From a checkpoint of a small transformer trained on Wikipedia: 6.18M parameters.
MLP neurons of a small language model. Each row is named by its layer, matrix (gate and up: input weights) and neuron, and shows model dimensions 64-191. Each number is 128 + 32 x the weight over its row's rms, rounded and kept within 0 to 255. A neuron's up and down rows have the sign that makes its largest values positive.
After each neuron's rows, "fires after" lists the tokens most often just before its 100 highest values on Wikipedia text that the model never trained on.

L5.gate59 [175 174 131 202 117 104 115 107 148 151 132 119 171 105 139 135 154 121 126  85 170 134 143 125 182 161 145 110 141 144 171  94 133 140  90 124  89 120 191 169 167 141 216 129 127 134 156 174 159 158 151 110 160 127 178 132 126 151 145 172  81  95 102 159  68 146 155 141 107 131 119 116 122 156  93 144 174 107 181 133  78  75 130 176 195 159 141 129 163 189  98 212  91  83 100 123 153 156 128 142 145 117 118 149 126 190 105  72  91 134 155 159 124 142 130 143  77 135 180 150 142  96 163 120 144 140 109 149]
L5.up59 [ 95 106 121 152 106  99 163 101  70  85 140 119 104  92  83  56 147 130 164 146 169 188  92 175 153 115 126  98 131  99 152 110 128  77  88 130 126  81 143 160 109  84 150 132 153 140 103  99 178 111 136 186 116 173 156 115 143 109 100 140 125  94 153 140 139 117 131 126 125 156 149 169 126 187 187 123 157 104 128 125  83 124 141  93 139 158 130  85 141 135 158 140  65 109 112 148 228 119 169  96 123 148  99  95  75 146 166 112 130 102 140 165 176 148 113 159 171  69 142  80  88 165 124 149 150  75  95 116]
fires after: " s", " S", "y", " of"

L6.gate176 [160 176 126 116 127 149 159 169 118  84 128 127 132 183 124 136 116 142 141 172 162 155 111 145 172 119 134 118 116 101 128 143 178 118 178 167  95 165 175 159 128 151 147  91 155 166  91 235 182  85 155 181 206 114 115  78  83 129 128 118 147 134 129 108  85  62 114  89 141 158 133 109 122 117 109 184 159 220 109  85 147 115 143 138 174 139 124 143 105 184 149 123  71 180  81  72 109 145 107 154 112 142 167 102 116 107 129 159 134  70 141  92 131  93 113 157 135 134 128 129 148 135 113 102 148  66 156 121]
L6.up176 [146  48 186 169 103 142 122 115 130 139 121  93 221  95 110 133 117 147 174 184 157 139 157 141 152 191 134  88 141  98 122 136 136 127 132 140 118 144 135  98 119 152 159 122 124 129 123 140 137 147 107 146 194 106 106 137  52 106 132 125 114 105 175 123 150  59 117 110 146 151 112 143 148  99  78 142  95 135 146  95 125  48 186  95 184 111 146 167 134  88 195  84 160 133 138 104 137 147  94 106 108 155  71 137  94 170 162 153 153 100 116  71 103  96  85 157 169 141 106 122 133 129 103 130 123  55 127 160]
fires after: " /", " al", "it", "ter", "un", "p"

L7.gate202 [140 180 127 180 171 108  92 158 119  74 148  84  91 107 121 150 155 166  90 135 158 161 156  67 106  76 160  88 147 141  93 105 170 184  74 135 170  93 115 140 103 194 102  95 101 157 136 102 120 116 164 178 101 145 146 102  63 146 136 178 138 184 111 157  80 157  60 168 145  67  97 123  63 152  93 123 126 122 176  97  76 115 107  81  97 130 173  69 114 100 133  95  65 146 119  89 159 182 133  94 151 111  65 134  95 138 101 135 100 117 194 153 136 109  84 157 111 139 125 110 178 100 122 122 126 100 127 111]
L7.up202 [ 69 145 178 132 141 115  88 145 131 124  94 132  94 105 155 200 129 169  79 137 140 165 100 115 117  87 145 158 131  70  67 165 114  66 127 146 122 121 127 121 115  94 139 165 120 132  63 107 104 165 140  90 113  92 149 113 121  70 162 107 145 150 107  94 117 116 131 111 127  82  96 127 112 111 161 133 127 124 152 133 136 142 125 107  85 122 151 134  68 147 139 192 109  59  80 124 127  98 102 120 129 155 180 105 108 153 149 202 204 109 114 146  64  74 141  92 112 195  86 165 146 136  84 104 127 138  90 154]
fires after: " s", " a", " o", " A", " S", " R"

L2.gate263 [165 101 182 164 153  96 136 103  94 143 145 239 141 152 189 135 134 136 150 131  91  92 131 224 120 111 113 130 109 140 126 150  67 120  77 155 116 107 159 106 169 154 106 110 146  60 122 133 138 126 104 126 127 123 168 163 155 102 154 135 157 163 144 161  51 141 139  94 136  92  97 130 155  99 128 122 125  80 135 126 125  90  99 130 110 120 157 158 136 151 181 151  93 153 114 182  95 180  78 147 122 137 109 155 159 174 172 143 121 124 143 178 136  83 141 166 114 117 128 111  50 147 102  68 128 112 191  76]
L2.up263 [127 132 151 115 125 168  28  88  96 154  74 149 156 129 164  75 121 163 126 135  94  94  92 155 134 147 106  86  98 177 136 180 127 124 128 143 126 139 182 143 151 134 104 140 111 177 113 175 134 153  94 201 105 181 161 136 147  78 147 115 126 174 120  98 156 152 137 127  95 120 161 123 149  58 169 142 120 146 126  86 129 108 148 173  82 118 131 126  71 152 153 149  82  79  89 157 123 115  62 156 186 116 121  75 157 132 122 118 106 131 170 166 169  93 177  93  88  76 110 151 112 129  93 139 131 114 111  99]
fires after: ".\n\n", "\n\n", "en", "ubl"

L2.gate86 [176 182  87 130 153  61 134 102 161  71 120 167 156 127 104 147 141 174 166 192 128 147 177  92 169 162 103 146 105  90 103 135 137 205  73  85  98  86  79  72 115  76 126  92  91 142 152 176 134 192 137 136 119 129 157  71 137 173 162 131 167 122 130 158 158 134  72 141 148 146 193 124 111 118 121  91 102  87 127 126 167 165  94 113 138  94 152  79 108 123  91 158 160 137 131 133 166  88 106 117 111 141 139 108 154 146 142 136 107 112 113 161 109 104 137 108 154 122  89 153 117 149 104 137 123  96 129 156]
L2.up86 [159 175 129 119 101 176 123  89 113 114 143 137 117 148 176  85 122 150 117  88 175 183 144 127  65 152 130 186 160 173 173  84 139 158 109  97 177  76 125 134 131  74 125  89 132 119 147 189 123 139 161 149 108 121 128  99 127 117 181 191 169 125  94 122 103 167  69 102 177 125 124 146 105 134 113  98  77 133  85 143 140 205  79 119  71 112 136 176 124  83 154 106 122 118 131 158 156 127 144  50  69 107 112 119  89 181 146 160 100 142 102 105 126 126 128 114 112 104 171 147 180  90  77 135 131 120  84 163]
fires after: "ist", "it", "im", "at", "S", "in"

L2.gate32 [142 129 146 136 100  62 169 113 130 124 137 150 127 114 104 141 141 121 165  97  76 159  92 142 152 177 199  86 199  93 130 169 102 169 103 120  99 111 150 108 163 114 189 151 122 132  97 162 136 144 170  92 106 144 175 129 102 152  98 136 128 202 115 132  95 151 142 149 120 103  98 134  56 142  65 129 125 154  72 121  80 137 117 129 171 146 191 148 124 164 120 126  96 116 113 117 129 112  55 123 147 151 112 124  85 156  91 166 171  92 125 128  98 117 135 139  46 135  95 100  45 102 112  98 124 157 116  84]
L2.up32 [ 78 152 191 170 149 147 159 120 119 135 116 148  66  57 143 194 101 134 189 122 120 189  96 153 175 194 155 150 161 121 145 110 113 117 140 162  91 117 176 154 112  97 106 125  99 121 165 145 136 157 168 153 102 129 166  89 104 107 173 126 156 110 119  94  74 144 164 183 162  98 109 122 112 147  96 178 136 175  93 168  23 126 119 175  96 103  93 157 142 134  92 113  90 148 175 109 147 145 144 131 124 158 155 141 113 154  51 107 110 102 188 145 117 183 135 153 112 145 112 144 130 170 143 116  49 124 135  72]
fires after: " S", " s", " B", " l", "est"

L5.gate309 [150 133 135  96 199 106 199 103 121 100 150 148 104 137  99 154 139 104 132 125  77 100 185 101 158 137 143  92 108 166 131 105 152 108  96 127 116  94 122  81 117 112  77 119 195  71 160 147  84 106 113  71 117 113 134 186 106 129 137 146  96  85  76 100 103 131  83 118 140 129 116 166  98  70 163 155  96 114 188 117 136 195  87 156 210 103 124 161 203 180 111 124 136  46 144 122  94 146 113 130 144 122 120  94 111 103 158  65  83 150 134 138 125 189 141  86 128 165 108  64 133 121 143 118 147 117 132 114]
L5.up309 [ 85  61 170 104  75 186 109 110 139 122 149 182  91 119 163 163 150 118  96 140  51 135  45 152 172 192  91 114 187 158 119 128 132  87 125 158 151 108 128 195 141 104 117 170  96 128 205 117  68 120 150  69 140 130  80 124 136  74 106 118 151 136 128  92 160 131 106 109 206 176  80 100 104 159  97 124 131 158 112 135 100 164 139 152  96 163  88 119 162 146 114 165  74 134 118 221 121 133  94 157 105 143 101 142 127 110 145 180 160 134 183 191 103 108 107 117 125 160 169 129 138 111  81 106 127  90 107 117]
fires after: "\n\n", ".\n\n", "==\n", "==\n\n", "==", " g"

L6.gate145 [ 70 163 155 109 137 122 124 162 192 141 129 151 125 148  89 156  71 110 153 117 132  93 148 124 188 127  99 106 160 145 112 130 162 139 143 131 187 105 116 117 106 145 147 126  90 155 109 123 117 126 114 208 217 151 107 149 144 128 136 152 172 163 177 102 113 142 138 117  59 115 145  74  94  96 144 186 152 136 178 140 171 146  91 107 184 134 137 112 119  97 166 150 107 135  80 127 111 151 135 125 198 204 174 143 105 183 170 146 110 139 168  98  57 130 131 130 115 124  80 109 111 115 204  97 173 169 100 147]
L6.up145 [121 163 156 105 147 102  90 127 177  83 120 173  69 118 148  99 105 126 133 120 141  98 113 190 114 127 217  58 127 116 157 127 107 150 184  86  89 135 115 173 126  82 125 134 164 113 164  62  97 161 114 144 168 171 152 130 118 132 173 144 123 150 171 167 141 135  91  97 127 161 109 136  93  70  94  98 116 117 197 124 112 115 103 154  68 144 119 130 141 138 144 150 195 196  77 166 123 186 212 165 188  89 136  67 109 149 157  98 128 208 111 181 131  83 142 173 156  85 135 141 100  98 186 131 153 114  80 123]
fires after: " c", "C", " ", "c", "i"

L5.gate408 [108 170 164 152 115 108 128 142 104 121 129  84 121 110 113  93  99  95 111  99 147 118 168 117 123 144  71 139 150 141 164 120 189  78 119 151 159  66  67 173 201 107 146 104 138  81 144 154 172 114 127 137  81  77 136  75 113 119  94  78 159  79  31 114 124  96 120  89 115 123 150 119 130  92 122 129  62  93 172 152  95 134  98 139 121 146 110 144  98 111 114  73 129 136 120 122 181 157 137 111 102 120 114 111 130 152 168 215 104 118  90  91 151  77 177 192 142 114 100 129 136 166 122 122 120 136 125 108]
L5.up408 [112  91 131 137 169  79 114 133  92 108 108 177 161 132 123 135 113 107 114 101  94  77 127 164 138 134  63 134 126 159 139  81 118  86 158 101 158 105  97  74 115 101 164  97 175 146  86 144 144 172 125 117 101 190  99 128 166 133 131 194 105  96  85 131 128 122 138 104 159 140 155 176 123 118  79 131  68 163 195 173 153  66 114  63 130 143  75 159  96 109 126 124  86 114 156 102 128 132  73 155  46 170 131 135 107 115 137 145 144  75  67 115 124  95  48  87 108 137 130 151 125  72 199  93 110 154 133 106]
fires after: "a", "et", " se", "e", "at"

L2.gate262 [135 122 117  74 118 111 137 134 113  56 165 181  99 162 176 156 119 110  85 158 115 104 122  92 145 156  77 144 110 145 144  90 155 154  46 170 139 116 107 152 110 122 165  98 172 117 149 156 149 117 124 101 142 132 133 111  91 106 129  47 102 164  76 111 187 140  92  82  69 150 137 118 131 114 102 164 135 188 143 108 142  91 128 137 123 144 169 124 133 122 143 160  84 126  99 123 171  73 100  88 115 150  88 187 110 126 215 137 140  54 150 152 117  89 169 108 148  71  96 103  97 175 147 172 173 123 169 114]
L2.up262 [128 210 139 128 153 137 217 156 134 162  98 164 140 141 159 167 151 113 131 114 154 113 119 164 116 161 116 153 127 112  97  84 151  74 168  57 164 158 133  45 106  73 150 153 121 138  99 164 113 168 173 158 103 131 104 148  74 179  81 149 106 172 104  83 125 122  74  98 123 121 171  76 136  80 137 111  61 164 139 173 178 123  97 111 138 178 117 130 104  92 163 141 121  91  92 150  88 164 147 182 111 106 123  61 110  95 111 104 108 147 145 123 180 121 142 125 159 104 126 136 112  95 160  98 182 118 133 145]
fires after: "oc", "a", "an", "l", "ot", "e"

L5.gate177 [137 116 150 172 150  89  94  97 104  73  76 122 141 176 114 170 125 100 134 136  77 131 114  83 134 128  60 152 176  95 121 136 118  38 148  91 119 111 119 103 130 148 135 132 149  90 158 169  86 114  63 114 156 170  85 106  93  97 107 116 154 148  97 120 142 142  81 110 109 148 138 128  77 139  58 129 130 141 147 124 144 130 116 118 127 185 170 179 180 142 188 143 168 139 121 106 120 119 135 153 115 101  71 218 117 116  93 112 158  79  92  92 147 122 106  99 158  94 107 107 136 181 100 128 175 133 126 117]
L5.up177 [113  74 162  95 138 156 101  99  99  74  99 110 223 148 174  71  90 186 120 100 119  93 129 152  97 133 115 106 154 126 141 155 155 114 161 113 191 135 147  61 126  82 149 162 104 147 178  87 119 133 129 157 128  99 164  94 153 164 106 111 206  93 179  88 149 102  90 102 133 149  80 122 165 106 140 139 106 135 169 151 117  66 112  88 189 115 106 168 179  76 113  88 201  78 124 177 130  95  88 124 127 111 127 168 154 129  98 197 111  99 129 112 105 140  91 154 135 161 145 136 130 184 132 129 111 160 131 152]
fires after: "p", " al", " the", " ab", " The", "re"

L5.gate300 [159 117 114 177 149 113 106  71 146  87 170 122 121 134 184 136 179 104 182 115 127 183 162 129 101 106  83  93 141  66 163  67  98 122 167 124 174 172 160 151 104 117 130  93 157 135 159  70 179 104 149 135 136 132  95 107 123 146 115 176 104 116  97 168 117 169 146 138 138 118 134 119 119 138 137  93 179 130  85 109 117 162 130 132 116 171 174 106 147 152  77 147  52 114 133 140 130  93 181 121 101 118 140 198  66 126 162 183 194  74 124 134 129  85 148 129 135 125 155  74 105 117 143 129 141  86 112 161]
L5.up300 [118 108  96 169 190 145 130 142 113 159 160  62 140 131 111  77 122 133 138 177 178  92 122 163 122 128 128 188 140 126  69 192 135  93 147 122 191 196  98 117 146 142  71  79 112 102 127 140 118  82 141 118 124 101 111  85 133 127 130 101 142 106 109 134 154 175  94 210 138 154  82 114  92  90 188 140 166 174 141 115 128 129 126 138 163  92 158 123 183 138 137 172 109 223 138 121  82 152 131 136  90 108 122 113 132 148 151 120  77 150 106 177 147 114 126 100 115 183  90 137 118 108 194 163 134 117 178 138]
fires after: " V", " v", " pr", "in", "r", " K"

L6.gate240 [156 132 143 110 175 189  58 166 159 125 122 189 181 121 140 129  98 147  92 117 109 173 136 137  74  78  93 207 188 158 195 125 125 167 167 102 105  84 134 124 104 145 117 121 161 174 121 161 125 115  94 126 171 106  63 132 113 175 156 155 119 170  60  90 103 140 110 118  81 163 146 114  68 178 124 216  97 103  95 118 158  64 126 120 143  96  98 145 140 101 117 114 132 132  91 206 144 145  66  92 102 156 131 157  91 106 128 204 120 142 101  87 125 105 140 108 164 102 158  99 137 113  97  79 133 123 137 129]
L6.up240 [108 177 134 172  68 195  76  77 161 147 123 152 145 123 116 163 124 169 164  81  78 171 176  95 116  85 141  89 164 115 202 115  88 173 132 144 135 133 152  87 161 128 166  90  84 111 113  99 160 140 162 109 158  70 188 179 102 127 157 163 118 134 131 127 211 109  77 124 110 166  83 178 112  83  99 129  98  80  67 138 143 156 122 108  62 108 134 111 113 213 107  99  89  95  63 189 117 130 107  95 162 101 189 133  75 143 145 152 128 169  75 142 124 141 112 132 173  82 133 145 129 177 169 185 122 130 150 101]
fires after: ",", ".", "re"

L6.gate247 [129 146 126 142 104  80  88 119 111 124 136 146 184 139  98 185 144 133 139  97 147  49 105 189  69  96 126  89 113  69  77 154 156 115  84  86  96 144  80 142  98 139 109 109 167 109 191 123 128 178  55 165 165 163 114 146 126 144 123 126 137  96 144 174  79  79 103 157 139 121 103 105 125 112 137 136 102  99 134 172  95 104 117  89 105 139  90 159 125  92 116 114 129 137 159  74 145 114 117 168 108 106 109 185  94 135 128 125 146 142 160 100 128 162 183 163  98 122 118 146  80 126 163 198 117  88  69 135]
L6.up247 [136 164 111 107  97 179  89 131  73  88 108 170 163 147 139 142 166 181 125 120 156  56 123 175 135 164 176 144  77  90  68 159 127 162 139 100 114 104 131 171  95 115 158 121  79  97  88 103  89 164  69 106  55 105 166 154  64 157 121 129 158  92 166 123 158  66  90 139 127 120 165 158 105 113 110 145 160  88 126 122  82 119 114 114 157 128  52 114  91 123 140 115 155 150 118 112  41 139 171  94 115 115 105 138  61 161  94  95 141 137  77  88 128  95 149 150  89 128 112 147  83 108 129 121 133  90  98 135]
fires after: " ch", "g", "an", "==", "man", "ount"

L6.gate210 [130 147 108  93 173 168  96 134 146 171 105 149 160 127 113 144 117 145 138  89 161 155 123  83 129 108 160 172 158 179 148  95 186 133 177 139 106  57 103 149 133 140 139 125 158 158 190 149 115 166 102 193 101 188 102 108 111  86 144 144 120 123 155 107 149 164 131 125 134 121 143  94 112  71 100 163  70 100 116 191 181 172 187  92 120 133  67 167  72 118 127 113 145  97 143 126 133 177 161 145 141  74  94 124  65 114 126  82 131 115 121 111 117 127 135 154 136 125 133 126  97 140 121  93 150  66 173 187]
L6.up210 [148 145 109 184 116  99  70  57 119 157 139  74 183 111 163 139 120 176 161  53 143 109 115 135 134 221 135 133 100 128 118 156 158 130 138 100  69  78 113 126 130 157 153  99  67 126 112  71  79 142 142 134 119 116 146 107 123 121 159 202 158  82  99  67 135 180 148  95 169  80 125 127 119 220 112 111 154 158 172 165 163  85 121 119  79 163 111 176 123 135  79 111 100 168  65  71 131 118 104 153 135 121 154 111  64 126 130 130 145 183 117  88  80 137 113 197 116 156 112 124  86 152 131 127 155 111 110  73]
fires after: " ", "–", " (", " tr", " o"

L6.gate94 [173 130 160 193 150 164  57  71 123  96  93 199 116 155 109  91  98 105 122 140 165 149 107 118 106 149 171 170 119 103 111 145 138 142  75 114 187 103 159 121 204 175 130 124 170  49 167 135 134 143 134 133 124 135 139  80  55  80 118  93 103 163 134 108 135 156 142 155 120  95 107 145 134 146 144 124 175 148 139 141 106 187  84 112 152 109 134 100 106 133 166 129 161 150 160 189 178 176  99 131 102 210 147 150  65 137 109 116 157 121 103 168  99 173 110 151 134  89 149  80  65 135 134 143 149 117 157 118]
L6.up94 [143 151 152 151  49 167  94 182 113 195 156 119 171 123 144 181 161  87 160 137 122 148 155 158 114 131  77 171  82  99  79 101 173 148  55 116  98 162  96 132 167 128 105 103  98  75 131  99 139 136  78  97  72 114 137  92 160 133 126 142  60 198 154 162 123 163  86 134 101 126  88 125 105  90 188 126 145 140 111 191 126 148 109 138 168 142 144 149 151 115 120 179  71 167  87 110  73 165 120 155 122 119 104 101 103 128  99 156  96 127 129 175 109 198 173  73 124 147 101  96 152 138 129 132 137  79 102 136]
fires after: "r", " pr", " F", " f", " K", "v"

L7.gate324 [188 153 131 120 156 106  87 155  81  86 114 127 118 101 146 176 162 173 128 114 108 191 190  92 133  94 174 147  89  92 129 114 179 138 146 101  80 106 112 112 182 129 114 140 123 110 119  97 118 168 128 135 188 157  75 147  99 123 180 125 172 150 121  92 132 109 148 115  86 160 120 146 137 127  96 149 179 147 187  88  99  99 136 134 168 124 173 146 109 169 156 120 103  63 146 140 118 110 149 185  90  92 146  92 103 103 115  88 126 112 126 154  97 120 124 138 138 118 152  77 132 137 103 105 157 133  89  84]
L7.up324 [ 51 117 100 105  42 103 130 134  99 173 151 117 118 107 129 140 123 132 116 100 137 169 148 107 138  88 177 172  86 124 194 151 101 138 157 123 125 140 200 121 137 169 134 112 140 143  83 117 179 129 134 179 121 147  90 126  89 202 165 120  77 130 126 112  83 179 124 102 138 107 136 144 111 114 117  77 151 100  68 152 131 106 107 169 104  78 181 124 158 119 105 177 109  95  75 119  99 133 124  89 151 205 141 116 136 147  98 153 159  81 128  69 112 123  42 110 172 137 124 133 139 176 107 135 146 150  90 103]
fires after: " s", " S", "h", ","

L6.gate422 [ 74 133 144 138 108 114 182  81 139 144 116 112  97 123  98 159 196  77  91 172 175 157 126 120 122  56 101 117 132 112 194  58 149 142 124  97 191 107 210 139 145 161 141 155 168 161 175 124 140 116 142 206  80 128 166  82 112 131 123 110 149 139 115 164 150 101 128 140 111  93 156 104 179 129 186  66 130 134 138  91 193 141 112 176 112 120 116 115  67 110 167  88 150 144 101 169 116 106  85 164 154 165 149 139 158 142 121 124 119 131 133 130 189 123  85 117  70  79 112 155  70  93 149 113  72  79 163  96]
L6.up422 [173  58 116 155 166 201  88 206 130 130 119 125 132  85 129 192 185 136 128 172 123  71 124  81 157 130 118 114 181 120 122 175  83 124 126 146 112 109 109 107 113 136 151 150 119 116 178 120  96 118 154 146  99 126  86 118  87 125 109 159 123 151 156  83 105  92 158  74 129 134  53 134 119 116  62 134 117 134  88 113 158 140 198 139 124  95 166 209 137 135 109 135 143  55 154 118 160 119 153 112 121 127 116 171 102 125 133 111  76 142  55 153  95 106  89 133 135 162  88 190 142 140 140 151 139 170 126  89]
fires after: "et", "ut", "p", "r"

L7.gate143 [159  93 127 145 102 195 167 125 145 144 104 133 136 119  83 116  88 112 177 137 129 134 116  94 105  89 102 190 139 110 173  22 168  93 185  90  90  86  97 126 124 165  79  98 139 117 159 166  82 115 161  74 126 114 125 121 127 119 141  91 187  92 184 157 156 130 177 167 154  41 118 132 188 110 124 199 110 144 121 118 118 144 137 165 113 164 166 145  93 107 129 154 119 112  88 165 154 180  99  99 154 111 128 156  98 130 127 129 125 115 100 119 169 112 124 129 134 141 198 154 129 108 136 120  89 122 107 109]
L7.up143 [176 155 196 141 139  92 140 144 120 138 123 120 204  94 115 121 157 140 116  86  99 152 142 104  97 139 155 130 137 135 146 144 129 101 137 169 117  85 110 109 140 196 113 171  84 124 142 107 132  79  75 111  88 135 123 143 169 120 153  64 102  73 155  77  83 138 180 149 171  88 115 140 104 168 100  77 108 101 128 139 163 133  85  80 174 161 106  96 115  97  81  68  94  80 114 113 155 145  54 138 110  95 113 153 155  84 108 112 130  95  38 137 109  98 106 141 113 174 151 137 131  70 168 187  82 163 146 131]
fires after: " ", "–", "o", " s", " ex"

L2.gate424 [149  97  68 128 196 137 188 108 106 109  67 122  88 160  99 123 127 151 129 135 100 122 173 153 126 156 156 139  94 134 115  79 149 109 153 118  88 125 154 104 173 179 123 152 119 121  65 147 105 154 142  88 133 114 115 140 159  97 146 136 101 156 149  98 147 191  71  98 131 123 132 223 151 140  78 149 115 125 113 126 158  91  58 168 125 152 187 140 105  57 101 178 143 120 132 182 170 145 105 129 163 118  97 124  97 143 161 145 116  29 127  98 151 141  95 163 168  98 187 135 100 119 146  91 146 128 165 103]
L2.up424 [118 103 103  96 134 148  74 145 140  97  97 156 149 139 175 176 134 140  74 107 127 116 134 100  94 181 135 220 123  54 121 134 165  95 102 159 128 150 167 160 135 129 118 156 100 116 143 182  69 119  73 123 132 113 119  92 126 136 144  87 134 105 106 116 107 123 111 178 147 106 128 135 152  88 100  60  70 150 113 105 113 192 118 107 110 104 134 106 108 161 113 162 111 149 112 146 110 113  83 119  71  60 130 120 219 118 151 145 122 162 116 164 131 110 151  96 143 122 134 135  90 106 127 135 145 114  70 100]
fires after: ".\n\n", "\n\n", "==\n"

L2.gate234 [121  93 159 105  81 172 155  82  93 114 123 139 136 155 129  69 152 122 122 155  69 177 169  95  59  88 160 148 142 112 109  96 150  67  99 103 101 103 124 140  93  81  99 150 107  78 117 137 156 111 163 124 125 130  93 166 113 172 147 116 109 159 131 123 151 128 145 151 170  91 146 147 112  76 100 135  78 145 143 142 188 102 183  86 110 174 185  93 129 150  81 169 136 141  99  96 199 142 167 126 190  46 218 162 131 154  64 115 170 139 155 127 145 142 142  98 122 148 145 165 116 151 157  89 131 177 141 129]
L2.up234 [121 130 141 145 173 102 151  83  82 169  88 159 107 131 152 127 110 113 145 111 129 153 145 144 141 135 119  87 157 131  67  84 118 103 191 131 134 129 144 137 123 104 136 125 105 126 113 106 132 173 138 122 160 142 126  78 147  87 148 115 106 141 131 114 135 178 123 105 183  80 128  69 174  78 112  70 148 197 145  68 118 142 155 141  68 138 115 109 187 139  91 151 161 115 101 165 178  68 119 135 146 170 141 148 141 131 140 114 119 140 136 149 172 111  22 120 116  74 149 150 124  95 118 131  96 162 149 148]
fires after: "ar", " f", " St", " sp"

L2.gate213 [152  97 121 139 160 103 135 141 129 124 133 155 112 126  95 109  93  94 148 161 166  94 138 138 137  54 136 121  81 145 139 126  84 159 153 165 128 125  94 132  98 102  57 100 148 136 123 165  92 110  71 104 101 114 143  86 126 134 182 122 107 156 126 145 144 122 113  92 110 116 172 117 125 136 152 120 173 112 162 149 155 129 135 146 143 131 163 159  85 150 133 112 153 125 151 117 109 136  93 128 105 174 156 150 183 125 108  90 121 164 154 121 153 135 131 201 103 148 164  93 115 120 120 140 222  56 111 130]
L2.up213 [113 136  82 109 138 121 128 150 118 157 179 148 110 192 133 195 105  22  82 130 138 132 161 127 114 121 124 130 128 172 130 141  81 125 144 146 187 116  80 136 148 115  89 187 105  79 164 126  91 152  92 123 128  71 156 133 101 130 143 174 116  89 121 140 125 168 110 119 139  70 175 143  59 127 102  60 155 111 178  89 153 162 112 159 122 100 211 113 106 164 105  96 123 133 130 130 139 119 199 101  62 106 103 130 102 121  91 151 126  83 143 160 153 121 155 110 129 106 154 154 149 105 142 151 145 102 115 165]
fires after: " S", "ur", "at", "s", "it"

L7.gate114 [100 154  80 179 117 116 118 108 176 159 104 148  93 143 153 166 181 182 127 150 134 144 155 106  92 101 174 115 126 152 180 169 127 121 100 115 144 106 142 102 116 150 160 139  91 136 106  77 122  91  92 113 139 122  96 151 117 196 122 155 124 106 116  86 133 132 122 207  75 144 167  77 120 111 170 174 156  93 115 161 102  91 141 117  98 133  84 116 146 123 125 101 178 122 135  89 113 115 147 168 140 157 167  78 126 180 147 150  94 167 161 152  53 114  83  93 187 129 118 122 156 127 121 123 143 131 104 158]
L7.up114 [132 161 120 105 129  77 124 130 102  78 125 149 105 109  97 160  81 149 113  68  81  68 149 148 153  21 146  84 123  97 150  67 150 148 158 119  84 174 146  64 154 209 101 116 187 188 143  95 106 171 147 124 148 116 141 171 151 108 119 123  99 111 127 174 151 156 142 130 182  63  96  84 108 110  68 133 140 133 120  75 102  90 115 138 139 108 194 154 114 132 169 140 139 164 156 113  88 124 115 175 152 129 129 140 131 119 158 109 143 118 113 197  94 138 105 162 158 136 103 160 120 185 127 155  87  73  88  80]
fires after: " s", "c", " p", " c", "m", " F"

L2.gate153 [138  74 122 175  96 140 124  85 113 115 117 141 193  72 174 105 105  76 164 167 178 144 121 117 194 125 102 146 160 132 122  89 152 161 148 162 133  99 133 188 101 159 140 113 129 119 132 147 131 161  91  94 177 113 129  90  87  78 145 103 149 119 120 101 153  93 155 120 176 186 131 105 162 120 133 105  86 110  48 161 149 156 106 105 155 151 166 106 130 110 142 177 104 146 135 116 133 162 137 150 105  97  74  92  97 104 122  83 136 151  99 137 114  68 168  83 132 116  89 144 146 187 132 148 127 135  83 206]
L2.up153 [138  99 159 125 170 145 145  59 106 218 102 158 106 118 119 128 212 156 131 103 173 141 111 130 143 120 147  59 131 129 121 161 134 178 117 115 136 114 145 131 130 158 157 113 140 184 133 124  73 144 141 148 167 145  70 161  86 119 112 179 156 173  83 117 142 132 135 162 110 157  99 144 101  87 152 118 106 131  86 173 108 151 178 120 118 146 214 161 109 126 146  84  69 135  88 149 115 168  77 129  85 174 124  92 119 101 103 167 125 116 134 109 132 160 171 137  97 161 105 105 115 158 111 122 129 137 137 160]
fires after: "ow", " H", " w", "os", "iv", "e"

L2.gate107 [118 148 117 139 171 134  95 107 153 151 131 143 137 140 182 124 123 155 155 159 141 114 104 123 124 121 121  88 115  89 163 113 210 178 132 116 199 145 123 127 143 155 112  74 188 130  84  89 124 161  60 130 104 145 177 199 200 142  85 180 155 116 104 120 196 114 109 145 122 163 141  96  90 185 129  98  89 122 135 156 118 109 142 115 103  88 135  90 100 146  81  95 171  99 147 123 169 167 110  71 101 194  91 151 107 133  92 107 157 151  96 131 158 185  89 120 168 141 141 112 135 172  89 107 131 115 164 107]
L2.up107 [ 75 134  85 190 141  85 116 146 212 136 136  89 123 128 100 144 126 152 195  83 122 120 130 169  80 189 190 118  75 134 138  89 123 121 129 189 158 129 105 132 165 105 114 154 160  83  85 140 107 132  55 113 130  97  80 127 149 113 100 109 147 165  76  94 121 159 121  58 195  98 135 122 112 178 133 112  85  91 113 144 129  77 152 192 121 131 149 145 138 130 111 142 159 133 169  50 113 203  97 117  99 132 169  84 156 166 116 120 126 158  64 132 128 119 160 101 118 182  91 127 105  79 105 143 110 105 132  97]
fires after: " ", " C", " (", "20", "."